{"hidden_size": 160, "positions": "learned", "parallel_block": false, "init": "uniform", "init_std_o": 0.0, "init_std_down": 0.0, "warmup_steps": 356, "decay_shape": "linear", "doc_mask": false, "max_steps": 4546, "dataset": "wikipedia_en"}
MLP neurons of a small language model. Each row is named by its layer, matrix (up: input weights; down: output weights) and neuron, and shows model dimensions 64-159. Each number is 128 + 24 x the weight over its row's rms, rounded and kept within 0 to 255.
Before each neuron's rows, "fires before" lists the tokens most often just after its 100 highest values on Wikipedia text that the model never trained on.

fires before: "s", "ers", "ed", "ing", "ial", "ation"
L11.up477 [146 131 147 122 153 113 139 178 125 144 119 199 126 134 126 132 127 117 104 163 124  95 129 135  99 160 138 152 126 105  94 143 166 149 196 145  97 151  99 139 146  84 145 130 112 134 163 109 166 167 156 120  76 137 122 104 115  86 147 137 154 122 121 140 110 158 140 110 130  96 108 147 126 108 111 133 129 134  95  99 132 108  75 127  83  99 106 134 148 107  97 135 118  97 118  73]
L11.down477 [132 125 137 124  66 132  80 107 151 187  73  96  96 163 110 121 153 132 155  92 154 140 142 145 163 128  91 120 117 148 103 151  98 150 144 155 162 131 132 149 136 116 103 128 111 116 151 107 132 126 140 105 112 112 129  91 138 122  78 123 137 122 129 100 114 160  82 146 119  91 125 151  75 122 127 124 136  87  96 159 166 125 127 134 120 121  92 143 120 128 119 146 131 145 184 109]

fires before: " |", "7", "4", "6", "1", "5"
L12.up488 [138 107  79  95 132 127 107 109 130 121  88 117 142  85 102 108 136 148 105 120  86 115 150 167 111 136 164 133 128 115 113 155 156 139 138 109 159 158 167 129 119 113  82 127 128  79 111 160 119 145 166 136  90 169 117 134  92 150 135 119 168 123 130 103 134 126 145 142  95  88 145 137 140 153 135 139 182  95 141 121 122  87  91  87 115 135  79 117 150 113 110 133 163  81 142 117]
L12.down488 [126 166 125 135 108 142 122 109  83 129 125 143 109 114 161 139 112 122 147 109  95 152 156 113 142 122  91 125 165 133  74 140 142  73 130 129 122 141 111 115 133 155 108 120 125 141 124 113 125 111 138 126 122 153  97 130  84 153 123 115 103 142  76 111 129 129 129 174 157  88 107 100 190 109 139 128 124 112 135 131 143 133 122  71 137 104 123 119 135 146 120 136 137  98 151 164]

fires before: " |", "T", "L", "is"
L11.up227 [124 143 108  87 134 114  99  94 115 125 124 144 116 166 129 110 105 162  96 103 115 120 138 164 150  94 143 124 139 147 166 150 190 105 114 124 103 142 112 120 137 184 155 134 142 134  99 116  94 102 128  99 113 142 122 139  70 148 136 100 125 133 111 175 162 130 143 115 163 157 154 168 121 135 150 116 119 143 159  98 131 104 127 156 128 105 142 134 105 107 149 136 119 126 161 119]
L11.down227 [ 83 115 162 137 108 136 135 138 113 143 142 110 115 112 144 161 148 113 116 136 107 106 137 102 132 115 139  78 128  91 119 119 134 127 124 123 104 162 119 149 135 163 110  63 123 122 140 138 123 145 165 121 132 156 131 142 111 150 102 107 165 139 143 130 146 119 141 114 165 161 136 125  99 124  73 110 151 140  95 158 101  91 125 146 137 160 133 138 175 119 121 129 115  99  71 119]

fires before: "ct", "ction", "g", "am", "c", "k"
L8.up384 [132 159 111 150 107 129 112 110 124 170 151 156 120  79 135 115 131 126 106 133 176 112 129 142 124 115  88 105 115  94 120 123 144  99  96 127 129 137 123 107  99 131 149 155 160 144 109  82  57 149 166 139 137 146 160 129 115 146 163 168 137 147 111  88 156 129 134 167 130  61 121 125 142 116 140 107 114 135 115 148 107 156 100 151  98 136  67 118 178  99 108 122 151 126 106 173]
L8.down384 [ 94 114 113 130 112 141 183 133 151  91 152 105 141 105 137 129 178 124 107 100 113  86 130 141 107 141 161 150 164  94  99 102 132 135 119 119 118 117 167  25  92  84 126 132 142 129 100 142  79 106 111 141 151 153 134 122 114 153 142 153 142 128 138 134  98 118 103 125 156 137 137 131 112  99 140 166 145 114  83 134 139 140 128 111 123 113 152 125 132 135 134 156 103 110 122 153]

fires before: " ", "en", "i", "oung"
L12.up442 [161  98 136 146 160 141 168 165 125 146  92  88 129  78 148 133 141 166 112 130 159 115 172 153 128 108  91 139 112 125 139 120 141 132 124  68 102 114 127  98 176 161 105 138 133  94 107 146 109 123 169 119 152 120 148 111 125  98 163 148 130 167 106 109 127 117 141 141  82 102  89 130 149 180 141 124 121 149 145 138 117 103 101 135  96 146 144 165 155 123 119 155 108 102 111 107]
L12.down442 [ 85 175 140 105 104 138 119 142 109  62 168 120 139 101 114 135 118  87 163 139 130 170 140 186 119 121 142  92 169 124 132 123 149 100 120 146 112 158 156 128 125 129 126 121 116 157 124 125 180 106 122 120 161 104 104 118 148 107 168 104 131  58 123 143 152 139 165 139 135 177 100 114 147 111 145 131 156 103 149 137 163 136 136 108 113 146 114 114 101 146 117  92 132 102 137 110]

fires before: " "
L14.up326 [147 123 118 136 149 113 135  77 122 120 123 131 150 119 128 100  95 117  68 114 140  96 173 151 141 120 167  98 194 140 112 131 177 129 154 102 142 152 114 129 138 116 124 101 140 111 142 165 147 148 140 126 143 142 106 172 155 129 133 118 126 127  97 141 155 176  93 146 109  75 155 122 117 167 137 147 152 126  98 175  87 106 114 118 121 153 141 164 109 123 162 121 129 104 177 124]
L14.down326 [139 173 135 137 149  74 104 141 142 119 106 161 120 110 139 114 131 112 164 137 130 147 109 113 122 160 152 105 153 133  74 167 101 109 114 128 122 127 107 126 118 132 149 167  99 102 118 127 117 145 129 107 176  87 162 116 169 147 133 146 120 121 108  85 138 160 181 136 123  78 101 101  67 151 108 119 157 154 182 149  66 136 137 137 160 123 106 107 113 179 142  84 144 123 161 113]

fires before: " York", ".", " Z", "ign"
L3.up248 [135 149 111 125 114 124 157 109 149 117 137 139 146 134 136  93 159 108  88 153 146 136 114  93  78 148 155 106 161 129 181 151 129 151 169 117 103 124 112 125 166 115 107 104 135 131 137  97 107 109 125 142 102 127 129 144 139 158 128 121 115 115 101 153 149 106 142 180 144 145 125  99 104 128 133  81 148  90 137  84  93  99 125 116 126 133 111 106 146 108 128 148 159  93 108 125]
L3.down248 [141 130 127 114 115 149 158 153 134 100 127 144 137 107 142 132 103  90 132 123 153 145 132 127 113 168 164 131 139 132 128 105 131 110 101 123 123 124 149 162  84 150 156 130  56 108  81 123  95 159  90 134 139 105 134 164 132 143  83 103  99 136 132 150 115 117 114 107 102 133 195 140 150  96 130 131 144 110 162  97 149 137 102 156 130  93 141  80 153 129  91 122 137  92  98 146]

fires before: " |", " –", "–"
L4.up490 [110 101 128 137 120 121 132 134 116 117 131 114  92 139 117 137 113 123 139 114 102 115 127 133 138  91 180 162 116 165 148 151 134 147  97 137 116 136 119 102 117 172 177 124 133 137 122 121 156 125  88  72  99 148  99 137 129 119 117 102 120 122 136 140 146 140 101  47 146 100 129 120 142 142 135 116 105  99 114 126 101 105 131 147 117 153 111  98 129 126 168 147 153 161 151 128]
L4.down490 [113 128 121 132 130 109 152  77 136 124  79 150 149 152 165 142 148 177 152  89 141 120 123  85 122 150 123 126  96 144 108  89 168 173 113 135  89 110 113 156 110 147 121 157 145  63 139 124 138  99  95 146 161 101 104 108 148 139 148 137 150 119 123 120 122 100 146 147 119 121 142 120 132 141 124 124 172 125 152 100 140  56 115 160 129 161 113 117 128 134 143 132  62 138  55  79]

fires before: "ure", "ural", "ures", "ing", "ed", "y"
L11.up331 [161 129 111 120 170 155 113 125 104 162 155  86 100 113 124 145 109 140  90 105 145  93 151 134 130 152 119 121 146 129 109 181 142 142 151 159 130 135 129 118 158 123 133  99 113 121 155 148 137 159 116 134 126 159 107 159 134 110 144 150 155 108  81 122 131 149 118 102 165 124 117 162 162 150 142 128 121 127  96  74 130 128  99 184 145 117 143  99 144 137 134 158 133 112 124 140]
L11.down331 [108 133 133 114 138 131 132 137 125 120 107 144 130  88 132 101 107  85 176  92 151 115 168 135 132 172 131 160 110  82 109 119 106  95 113 138 133 153 133 142 162  81 135 116 138 137 106 149 153 104  86 116 118 132 121 136 154 159 102 113 117  83 120 138 101 107 150  95 196 157 117 141 101 170 163 108 115 100 125 127 187 142 128 133 101 114 115 149  95 165 155 117 123 152 106 156]

fires before: " |", "1"
L11.up545 [136 141 115 158 143 141 125  99 118  94 160  79  77 120 124 121 114 171 110 147  56 107 160 114 107 137 152 114 121 122 188 153 158 135 134  98 116 159 123 133  99 146 139 128 152 128 133 142 133 130  99 137 116 153 117 131 111 111 135  97 131  76 133 120 165 126 174 110 145 117 129 153 120 131 125  96 139 104 114 100 124 113 140 145 146 146 112  90 160 129 120 125 167 110 141  97]
L11.down545 [138 105 138 124 105 129 108 140 154 119  91 152 134 121 157 120 155 132 130 106 169 161  90 103 175 104 135 148 144 130  92 124 105  92 117 158 154 110 145 114 102 133 102  95 150 105 129  92 172 139 163 141 100 170 126 176 128 112  82 162 122 145 109  97 102 116  91 138 140 109  93 124 128 125 123 171 143 117 119 150 110 123 107 140 133 142 168 167 125 124 149 107  73 103 117 152]

fires before: "ct", "ction", "y", "g", "ents"
L5.up251 [121 101 107 134 162 127 149 151 143 119 154 154  97 124 137 144 154 152 146 150 117 105 154 139 124 105 110 106 104 117  95 139 120 144  97 106 102 142 174  88 125 118 141 131 145  88 126 137  88 132 187 123 113 124 146 117 119 138 182 131 118 154 142 103 163  90 135 198 135 109 103 115 143 121  91 102 128 141  85 137 140 127 115 141  91 127 118 122 140 111 115  87 154 117  98 137]
L5.down251 [124 164 135 118 169 122 132 163 137 100 106 157 165 108 145 125 106 140 122 163 103 108 130 158 127  89 131 128 124  85 106 158  91 118 118 144  92 131 128  90  90 182 173 140 141 129 128 142 149 157 148 131 143 154 152 114 143 105 132 145 132  92 125  53  95 129 103 151 139  96 133 135 105  93 120 150 133  94 103 118 127  96 143 137 124 109 142 149  89  88 107 169 168 129 115 177]

fires before: "|", " |", " |\n", " (", ")\n", " of"
L14.up367 [147 110 103 165 135 122  91  92 145 133 149 125 126 145 122 136  99  83 119 115 161 116 167  99 161 115 160  78 127 120 120 172 125 121 159 143 110 120 132 104 135 123 164 151 113 149 101 160 146 109 144 143 145 138 137 176  95 104 119 165 160 139 134 129 153 145 163 133 176 144 128 117 100 113 115 118 101 107 169 114 136  76 141  95 146 110 143 154 180 115 120 163 164 133 125 102]
L14.down367 [104  98 139 134 116 133 136 137 147 123 133 158 100  99 167 133 129 115 118  98 135  89 124  96 151 156 113 115 144 147 102 130 154 125 163 122 138 128 125 134 139 124  89  98 115 121 136 107 114 134 158 108 125 125 142 124 147 113 144 113 114 204 133 121 149 138  93 152 129 138 123  90 137 158 103  92 101 121 141 138 111 149 137 132  94 139 117 134 141 149 138 131  98 124 109 124]

fires before: "i", "er", "u", "ing", "s", "y"
L6.up391 [148 138 146 132 162 100 105  90 128 162 130 111 120 147 130 167 165 138 121 110 116 140 178 134 125 152 124 140 142 101 138 162 165 121 145 134  97 137 115 108 163  91 127 119 104 107  63 173 150 193 129 133 106 147 127 123 132 101 170 119  88 129 116 168 116  98 109 110 154 133 103 144 130 107 136 126 130 134 115 134 147 115 112 145 157 113  97 123 118 110 135 119 161 129 118 102]
L6.down391 [153  97 109 170 134 144 171  94 116  88 117 130 121 139 141 123 162  74 147 124 134 128 132 119 145 157 121 101 113 141 122 128 102 151 146 105 161 121 132 168 143 116 148  88 175 115 109  86 113 101 112 176 149  82 125 166 117 138 106 149 132 135 133 102 130 118 121 117 145 186 136 173 127 104 116 154 103 136 129 138 129 177 145 119 171 145 136 144 115 136 103 139 127 170 133 108]

fires before: "-", " Total", " D", " |"
L7.up398 [154 149 131  99 171 160 109 111 138  89 112 151 129 104 124 112  89 124 126 129 149 123 121 121  92 100 151 113 119 147 121 132 100 140 146 104 123 162 123 146  94 146  83  92 177 133 171 113 176 152 117 170 121 148 107 168  94 126 108  78 125 103 116 169 147 103 117 118 124 109 103 132 108 168 111 103 101  95 111 107 151 128 105  92 166 120 116 162 171 117 105 134 160 106 168 138]
L7.down398 [144 133 152 162 126 174 191  88 125 154 130 108  76 171 109  99 122 128 122  66 120 150  79 127 164  82 125 154 134 123 182  93 143 121 113 133 128 124 123 108 144 103 169 129  87 116  96  92 133 145 140 155 156 157 101 144 117 128 136 150 125 152 121 118 115 128 119 123 115 120 116 106 144 170 124 167  67 145 130 154  81 116 100 102  98 152 176 121 148 114 134 139 117 178 109 132]

fires before: " "
L2.up336 [125 125 143 118 193 126 106 113 157 122 140 151  93 125 127 106 121 116 152 148  98 120 122 149 122 107  95 134 128 134 166 123 125 101 112 149 119 149 118 142 105 116 112 139 122 135 179 148 131 143 156 115 142 153  71 140 182 114 123 121 111 150 115 124 165 179 108  89 121 100 137 105 145 135 124 152 111 115 173 134 107  96 107 102 135 140  94  95 122 114 106 119 119 161 200 139]
L2.down336 [123 139 146 130 156  85 130 109 122 116  91 127 176 112 160  94 132 136 132 112 154 138 162 119 137 120 110 121 156 137  69 155  96 203 118 125 123 105 120 129  65 109 168 153  64 139 141 109 119  96 128 150 120 127  76 121 153  89 118 128 158 150  98  70 169 136 109 114 133 123 142 161  68 150 102 115 189 167 142 170 118 129 100 118 132 145 138  92 126 177  91 144 114 129 111 142]